MLP neurons of a small language model. Each row is named by its layer, matrix (up: input weights; down: output weights) and neuron, and shows model dimensions 0-191. Each number is 500 + 25 x the weight over its row's rms, rounded and kept within 0 to 999. Numbers have three digits each.
After each neuron's rows, "fires in" lists the words (lower case) most often at its 100 highest values on Wikipedia text that the model never trained on.

L10.up323:475501458451486504470510502467539502547468502502516508472504504493512481470495519476518503528509497513470490521472506485474542510503457465481544505508506513503532486466509524529491505487522481464548497519534515525493538516501504476513476531527537549508550486499496520465476490480500527456450513518488526504487510464470545473540466506503472522502494540510470519515494517514530507524510489496487515479487473462476481505547545520512493497462515461446494493489528498517468553488559521510472471484507504515466488541470509552470515451499512503515494493546490518490503479473506445456
L10.down323:499487507497493518459528460540521487507480507457534500497506476446444503494543487499493513498479513475490535485473468491473519463459506509518481514529503522465515480538543525493495473480499490443502488497567479518468530502492489542525507463557464502472487516491464514500485472511485518492482502526503530535483510521479513505518503512511500508517534497476508543533494509498502502470536524535477514512498457505497498447520457471474514505493526519522520506491530473477477511529534533525507543491483514508423461487494499467480517545500518505530430464521537530472512480493526499494
fires in: "a", "as", "former", "s", "the", "head"

L12.up517:501504492488494471505516484505523525497524472536486508496498490525500552510511508487544513507554490487549493521480481500468510513538501530482482475485509499541540498478495466523498492516455468474499538489498578551530531485472495490499492484483512488508496467494518489503508477502494469493453462486512494510538541462509471519509524461574483465497498503534505520490509487528505476522532509484497518447463495519478529501451511557477468555534479486439479488510476458515498502511517484552535490516472492484515494484509482466503517426518533494486496474524473521488503493519494483510
L12.down517:515519470513492451505483540477500482534535537510499524436499478524486478494489514502510479517501490505516535513476473503495498484507473532480481526504491506518482500540510528487468461471526546490489512486521493451509511492511548479521490519512481487522501561469469495500495460515476542509491466492539515456399508529487458509473508486471500489551475469509520470517475435479523512500497525484521494510540471474457465493504527500547494511475533550466479514489484519476518497488521483460511513509519491513504496513516496498501506526552524511522488517473511489514510498520572504473
fires in: "the", "provide"

L7.up221:471491477530441483489490469463536461535487503494476537491531473467454570538524516512484501519473497472481505503486522439554497500493473479493526517497478503444488507501509498507507481509519481497493487492502546500491494513519460469520490507532515492507508506536496504497535511469471444495451491532515497477458510538471499530509498497507512545585505493511510542489504487443490502520503502502530540537477470485501473512544513519468487510511540518530513480520550549462509521479501478492488535503480529512485468502494525506529497480481463497502477509508510516519474463504540476501
L7.down221:523515458523503491464509469548497535507506489463517545502510517530527493454465500519504532499485539486471463484497526483465499479528492481500501505486502465531512523487494495499478448520483526519485502544490514457496463540501499465566477489532524503499488492454487486543446508490522535497489526528479522419487501472527520484492495493542503536547522480492476526525479500491487453539484524471513534521493475490501486499485496522511539465485504530449456490488531517554485491479505523514488527453506485522499462495570485499492521475502510513480486467522494487488504507516507521516
fires in: "as", "the", "grand", "to", "chief", "named"

L2.up490:478483477547474528531458529476521527556509508510453474480511505517497520509482545491511557490531516450515482498505495488505503490473497516472454505512463485515472533505500480487445465496521477474504507513497522489508443547492480455490506503502500474497480498543546458461468493515535465492488510519538507513529480537478490531500492474503502498508499506492489469525484486505503509460524536497465534493522472468535462507461489493534461512531505488507523504468518456467509502484444553474520534525540527516481502539483489489511507513486531512529487517522572500504496529486487501467
L2.down490:459515467509474510517545488516527492488499525501529496450535507506470476528484472500561482565517501524476517477532497475514478538475511500453516441479497454530471468517497472491485520483481515512472506521535517476487480533474487482490465531473485545489528500553515502519489536541497494510480490489509549474495480528498525471506485555483507482519510499457447521459492501516545512488456512483522511522535503487494517548503507501454470494513472482466498556475491484513502501515484477540527468514529480535498500508522508466493488532525485501458521461501481501472521535503487515473
fires in: "have", "had", "because", "however"

L5.up236:509489498539497521489488509515513506487511519525512496505504463491475483462477499523477483478487448474489482499482481446480477468461502468501526515515504475530506452455557479545511484519541503532486494469538498514489455483504449503533514518525463503559486506520530486544471486472526499488458507504522504458476471476536521556499471477526513493511509516499505516479501494501532506470481552521490512503466496502535510476523478483461500493509522502470487522475545547466496525516512516467531534471478568509493472536508495519472509513522499535495527488511494483490536509432548493504
L5.down236:497476509460524481543522489469538487446514494513492509483513511528492518499494495538484552475463488450523517471499511501542545515482539502492471527466518488485456510455495508538500510541481491527460528522475484521532499441486516511533530500482499486495466496478491537470491504510487482464492515528468505472518527549502520487500485513491464541553473514504448488502505516527469487528479555490506486535522548534441477485492525480493501486503533469484518506536447436500523477512451480513520484468497509481515500486515513509511533476479487529506501507542516473500515499508471490499
fires in: "is", "was", "also", "became", "remained"

L2.up25:559518543509546512489476543469496456491495529510509516521506504526481490487491510498529525505500452504519502473496475487515504491485474499468505495484528517479466470477448478459521518541487506518492472523510468519529518499503479523470457496535478480455493555502492456481515530492509480445514498512511437533496476471480522474526487509483494499513511530534512498465500520518518518547480478507551489542493473502486565518490513509555465489529472536502492500495471518515512453501505502480526436536503471553522499504523514506531499512484475471511465488446494531498507495521485490474
L2.down25:534468533492483524484486478505514483480483500489504517553487495497463552485505564525540465532507491522486483511484501468500519511507503530531521494491509527489486464507488469487490509497473468524458495527474500489527493467500530527506445487504514465507480508510504498415499521486550496500500517464515526494523510535520497525488474464510452515553504509457473532502493516522510483515502475512497513462528428502472523505484497501510501472473521499494550504518560514509496474483575508482522486508499478477546506480475483478461450534500515498480482535505457502530539479512468514503
fires in: "year", "an", "years", "seven", "place", "while"

L6.up121:489527493504514512572473510481521492494534511551511485520506478539468473462493536542506531509498442513471491487472489468474499513521440523501500490502483512510472527508478468502504501487495552528511469521510525518464510486495515512535498484462511493503472519476510466510503531500528497469488460472500457499496577501520508503543484490463511470493515513464535481490538512462512588488499479519496514536506522528495442502475495457502492477486473488473484469462526504492539508502515525534512499516474507507504483527531494443535477527509457481459499500491521525502467504505498523526
L6.down121:518501515451466575513486510499511531516499489487495500532505534519497521545521496491521482532469508528559525542474500499500495488496511500489522508437479498488473483463509527462523498512505512527497485454503478500494498502533519511467522446458488511482483488469478491498518531483482532522503530519526534531479499495507478470490475499527523522438490435489491535495547513523488480501491510509515513483458491482556540530538524530510484494489498452476472475530490508506497585487489515504467499505489537471455489461515456504486491494517452482508508483489488487486502529532467526517
fires in: "an", "there", "this"

L7.up477:517522530523487480522529498461538504499511458515484504513461511524476525447472534480481507485492476526492530540482536475527494446520476494471497520510491484548518511487477481503498518518484479537486486503498473476500510481514490498454493493494481486570488489455480496495501474543515532492500452476447473489513520504511521506506521478494520513476515527506518528526501524480500455505450513518514560512474515474447484496545482542547471463494506476538515483483510490470522518467469480507524479500516484484505492536523525458473493527538470538509480524503532477569511464533513525516
L7.down477:498503522485510467511507530507488470548485511502484486511520569505496489458498536478514467527487485509493505496506521513465509435495461463528525522497512503522508496473483496454499508553495482505505505522522481504528489469503447517500522484477503488476469496523487487499491525515477537546489506473520504521472445489511509507482508455545558519495478519481478474513507548490492536505483506506493505485501474482506498463498502465488504510522516519469499507481557532470509548472463500479503512511451501492492469521511432479475565508512487479476469557523521479495540483498549570506
fires in: "an", "animator"

L12.up66:521552498514515538488476490503478482507465484555520479534517500477464481475515507511526550482456515480524519437503481459496500481493504473482499501470505525497453471488468499488512513510520504523493460483506500554482511539457528487503545450505489477539495466490485444504482494493499535459490462519494512483527500527518531504459517446496503507495504506514520490497533533511511492470557519519549515447512517496451523522544538522492499523504510491490477492518512513492510480473478486511533457445516510535475564515510520491484487483490466501470487501534465518537483528503487491502
L12.down66:494481503485543545488483500510519452508507491470499478516461531527487500512498516478484498520503512493493506479502464478512497500542487458493555461503533488485522472475480534469555558496506495509522453552489524564515473506479508524508474492538529493519493486498523463499540496502534474508481466517514489492519485559460528473529515486515499507479506483497513496461484506505482515490489512466526468478514494486518449518539510468484501466522476499479485564546463489510516519516514504434502531481443496530469526521492477470476556505492521466473542472489499506502498489482510533521
fires in: "an", "another"

L12.up274:522481490485533542487502523490494483478495503519488545544532551513527475455460514508530498504486505510474551437499561531517519497521490485477514514477475506499525500472521476470492495474520493501542473530482488518530485514474468472494466515500525473553539502484461503494530500493481539536476493495482523479485466530520487479484502472496477555490500547495548486446498504482454533495501515473492502471536544484494488525515491450542490487526498454508479479520494492466533532449508489529548446479487493488462495495515475517531523473479512521486494491507491480489502528526490521490
L12.down274:496488502501524475527482497446514467497530492514470476497461549503461475428465529517521481519507487525471515458483472532511511501481527490500498505447546475460453491456472512475544507483479475547428500524528461470519513499496523499512505492460505500510495539504488530484519529509464483530485460497499479494537484540497503513492571516506548514525460488478520543500491499496507492546467536489560520500517507516487498468476524516485492502521499522530491486458489478547495526484521489478520474515485522499502503501469534506501477501514501473492520527501474492507495474529535533523
fires in: "an", "another", "anti"

L10.up535:516519487523510507463500496521506539460496473532490485524513516467544463509512483482539538530527460522514477520521547513501523473527515486532471503500508502487474490444455498534527516494510478521542464509458549505509516502465465515465487476508495526476522523524493548484490503480490546498472500438508513465514448493538497507535500467499495556501480519472508529486472468489489523457492510528471475491491437475505485520518505512461486512483467503529494471520478468538503518512531502572541517533494498475462512481489503515538466473515485513494488480501519508508491517462504530478
L10.down535:531504505479461436516493501498435448492499492498535516510483510505526504461498488577457525529500513540487486472522503488502463586524530489480515482513526506499440487501511509497483486504542470444472508485492515518503468499536537498488483499490485495503508458514468478474477462521502481498516521472524479448472522483509526501516485529502507501517481492503497497520534474504519530516529518456528473513497542497519522497508486521481440493492479527462537557515486547489522484513477525505489505502480495474529543509477484493496522507475514494497528528560518476484513477498465519480
fires in: "the", "what", "death"

L6.up505:518499528475487513481540524502520499520533543548494524527486452495518490487452524506487461472479462464507527510499504498524482471472485491499560493451489532479475464453510505551481488539516481522489517481460500501502502505478506526485512510487516493493521505476524507530507470551524511490461504492508532519529509471500475532540481480511489509534502524499478525467521497476532513476475517519544483474457528450497458451533520517484504521502535473513514477520510455495480516492461483478512467519552538489532488498531475485514539523503506487514483519486519428443486500463504513498
L6.down505:482439507508506510486494537452522515534504518503515490468489464495517529517477474539417498478489481469505510442485488519529527490495534504494521468525559499523521475508505514555523505511498435527540523539470476506505503467505514506552514467449499481528506514478486506476525489502538533492470500508504515483484462533496529508478497470491500508494450505510481453525499466501479506486461515526504499515454528471520456523500543466489507486509514483547519501506528497482514537485517518534465475476503475516541520491505506527502490483491521498442479502535513518489486472523521465479
fires in: "be", "being", "beginning", "is"

L6.up488:522471466502454516514520486471541507534533514506469501523505504466504558505458498443490498516496502521531499520506507505539517476507519501464519499495514472485540446523491467505526511535490510497507513501489481504500446496515535527511480486495505474515429475502483494530531508518524517494486489494484504508471490492506498518499463514501496522469503527488502439470524517501521497507498507517452460459455509523506474499444520506475477520481524506454559516490515490540440488475527532541511500524504461519514495556523471461506475543507500503510485523503534506542542495469527476447
L6.down488:518521503479489469526561554527460514493472426548498508507496487509453462485508513529491527477483482469490545490525472442520508516456503474502528489495482522497504556502492486505452505496532491485455533514486468500533480492516539520525488488533496517535525534523482494506487492515512500488510464475471463509509487486486512503534501549505470510532496499472480524491455508521439511499471484498492481491495519491495455512505520455494498455544527519542515462508458462500541534495481472512511525496472491511525531486516471526506486460497508510536536482467504509528548487512504498488
fires in: "has", "had", "was", "have", "entered", "largely"

L4.up333:483437437548492509533481492489519499530524502513497524487511496536500529487493477472518489556521462502470489486496505493499536464523511487477507496478468483484528451497523490492502531509561520469474490505537425508495460509484502480565483502496487515515488544494457476499517532492540473501492487487473528493509497501518491508520518515505529498491500483521515500501462464477504478501503520493478530502483508503485520519519520482435469520537464522503567469520519493459536500487484483535502488578478507488503504503476505489516486520534467492532459490483572488506538500472502492493
L4.down333:463455489520516495514524532508566505493490487502469479523505571538459462484469483515470494533492538497504538535467485528515484512495515502517485541490520480517514511507490451494529500465484477497471495511475568429499527471525513503485518493493480495487501496506478523497535490513516476525496481529516491481498509490532475508491485507474479501481478472433477476492505493542525473508504529463438488555502520504493478500457463481486469557493507526481531515489479500496518545551509529524487457476484514493515487495530516491471504492537531511501477523494543540510525481481500510531
fires in: "have", "and", "had", "has"

L10.up144:494512489464519518466542522535562518521526496470504512531480503508505494505476489480487495498524487453506483540496482416533486486534511522435498487493494551517546468473507513584492494512515472510488534485479532519517512490467459503547449486452499449543464522465520473503505518498498508542509523515493521492510502461512486504529469484477501487502528530521513486466505500498530524471474468520485521499472514467497494490527480441474489494499509472492484491534501485519465501496538528525527499516527471498510516534493465486504505530502485492488459461504534498516498529487494468520
L10.down144:515463476510503533493505555530470472511501493472465492470478520536496529540512486520481557514448505482522509526489544508480503518461514506498489521493498514479507480461526519495438550499505491505460525514481545448484530475507481486443492514496478509487515506463490515490529468507473523461500492513530525507522499537470493498499473502534503540525526531495450495504473501528474543509464454467525497514464499509536475498518504490541440505522494507557471508484522534510517511504493491501467488449465471491528512533502489504530520490491556535510467512487478523491492459490482486476
fires in: "be", "is", "being", "were", "was", "been"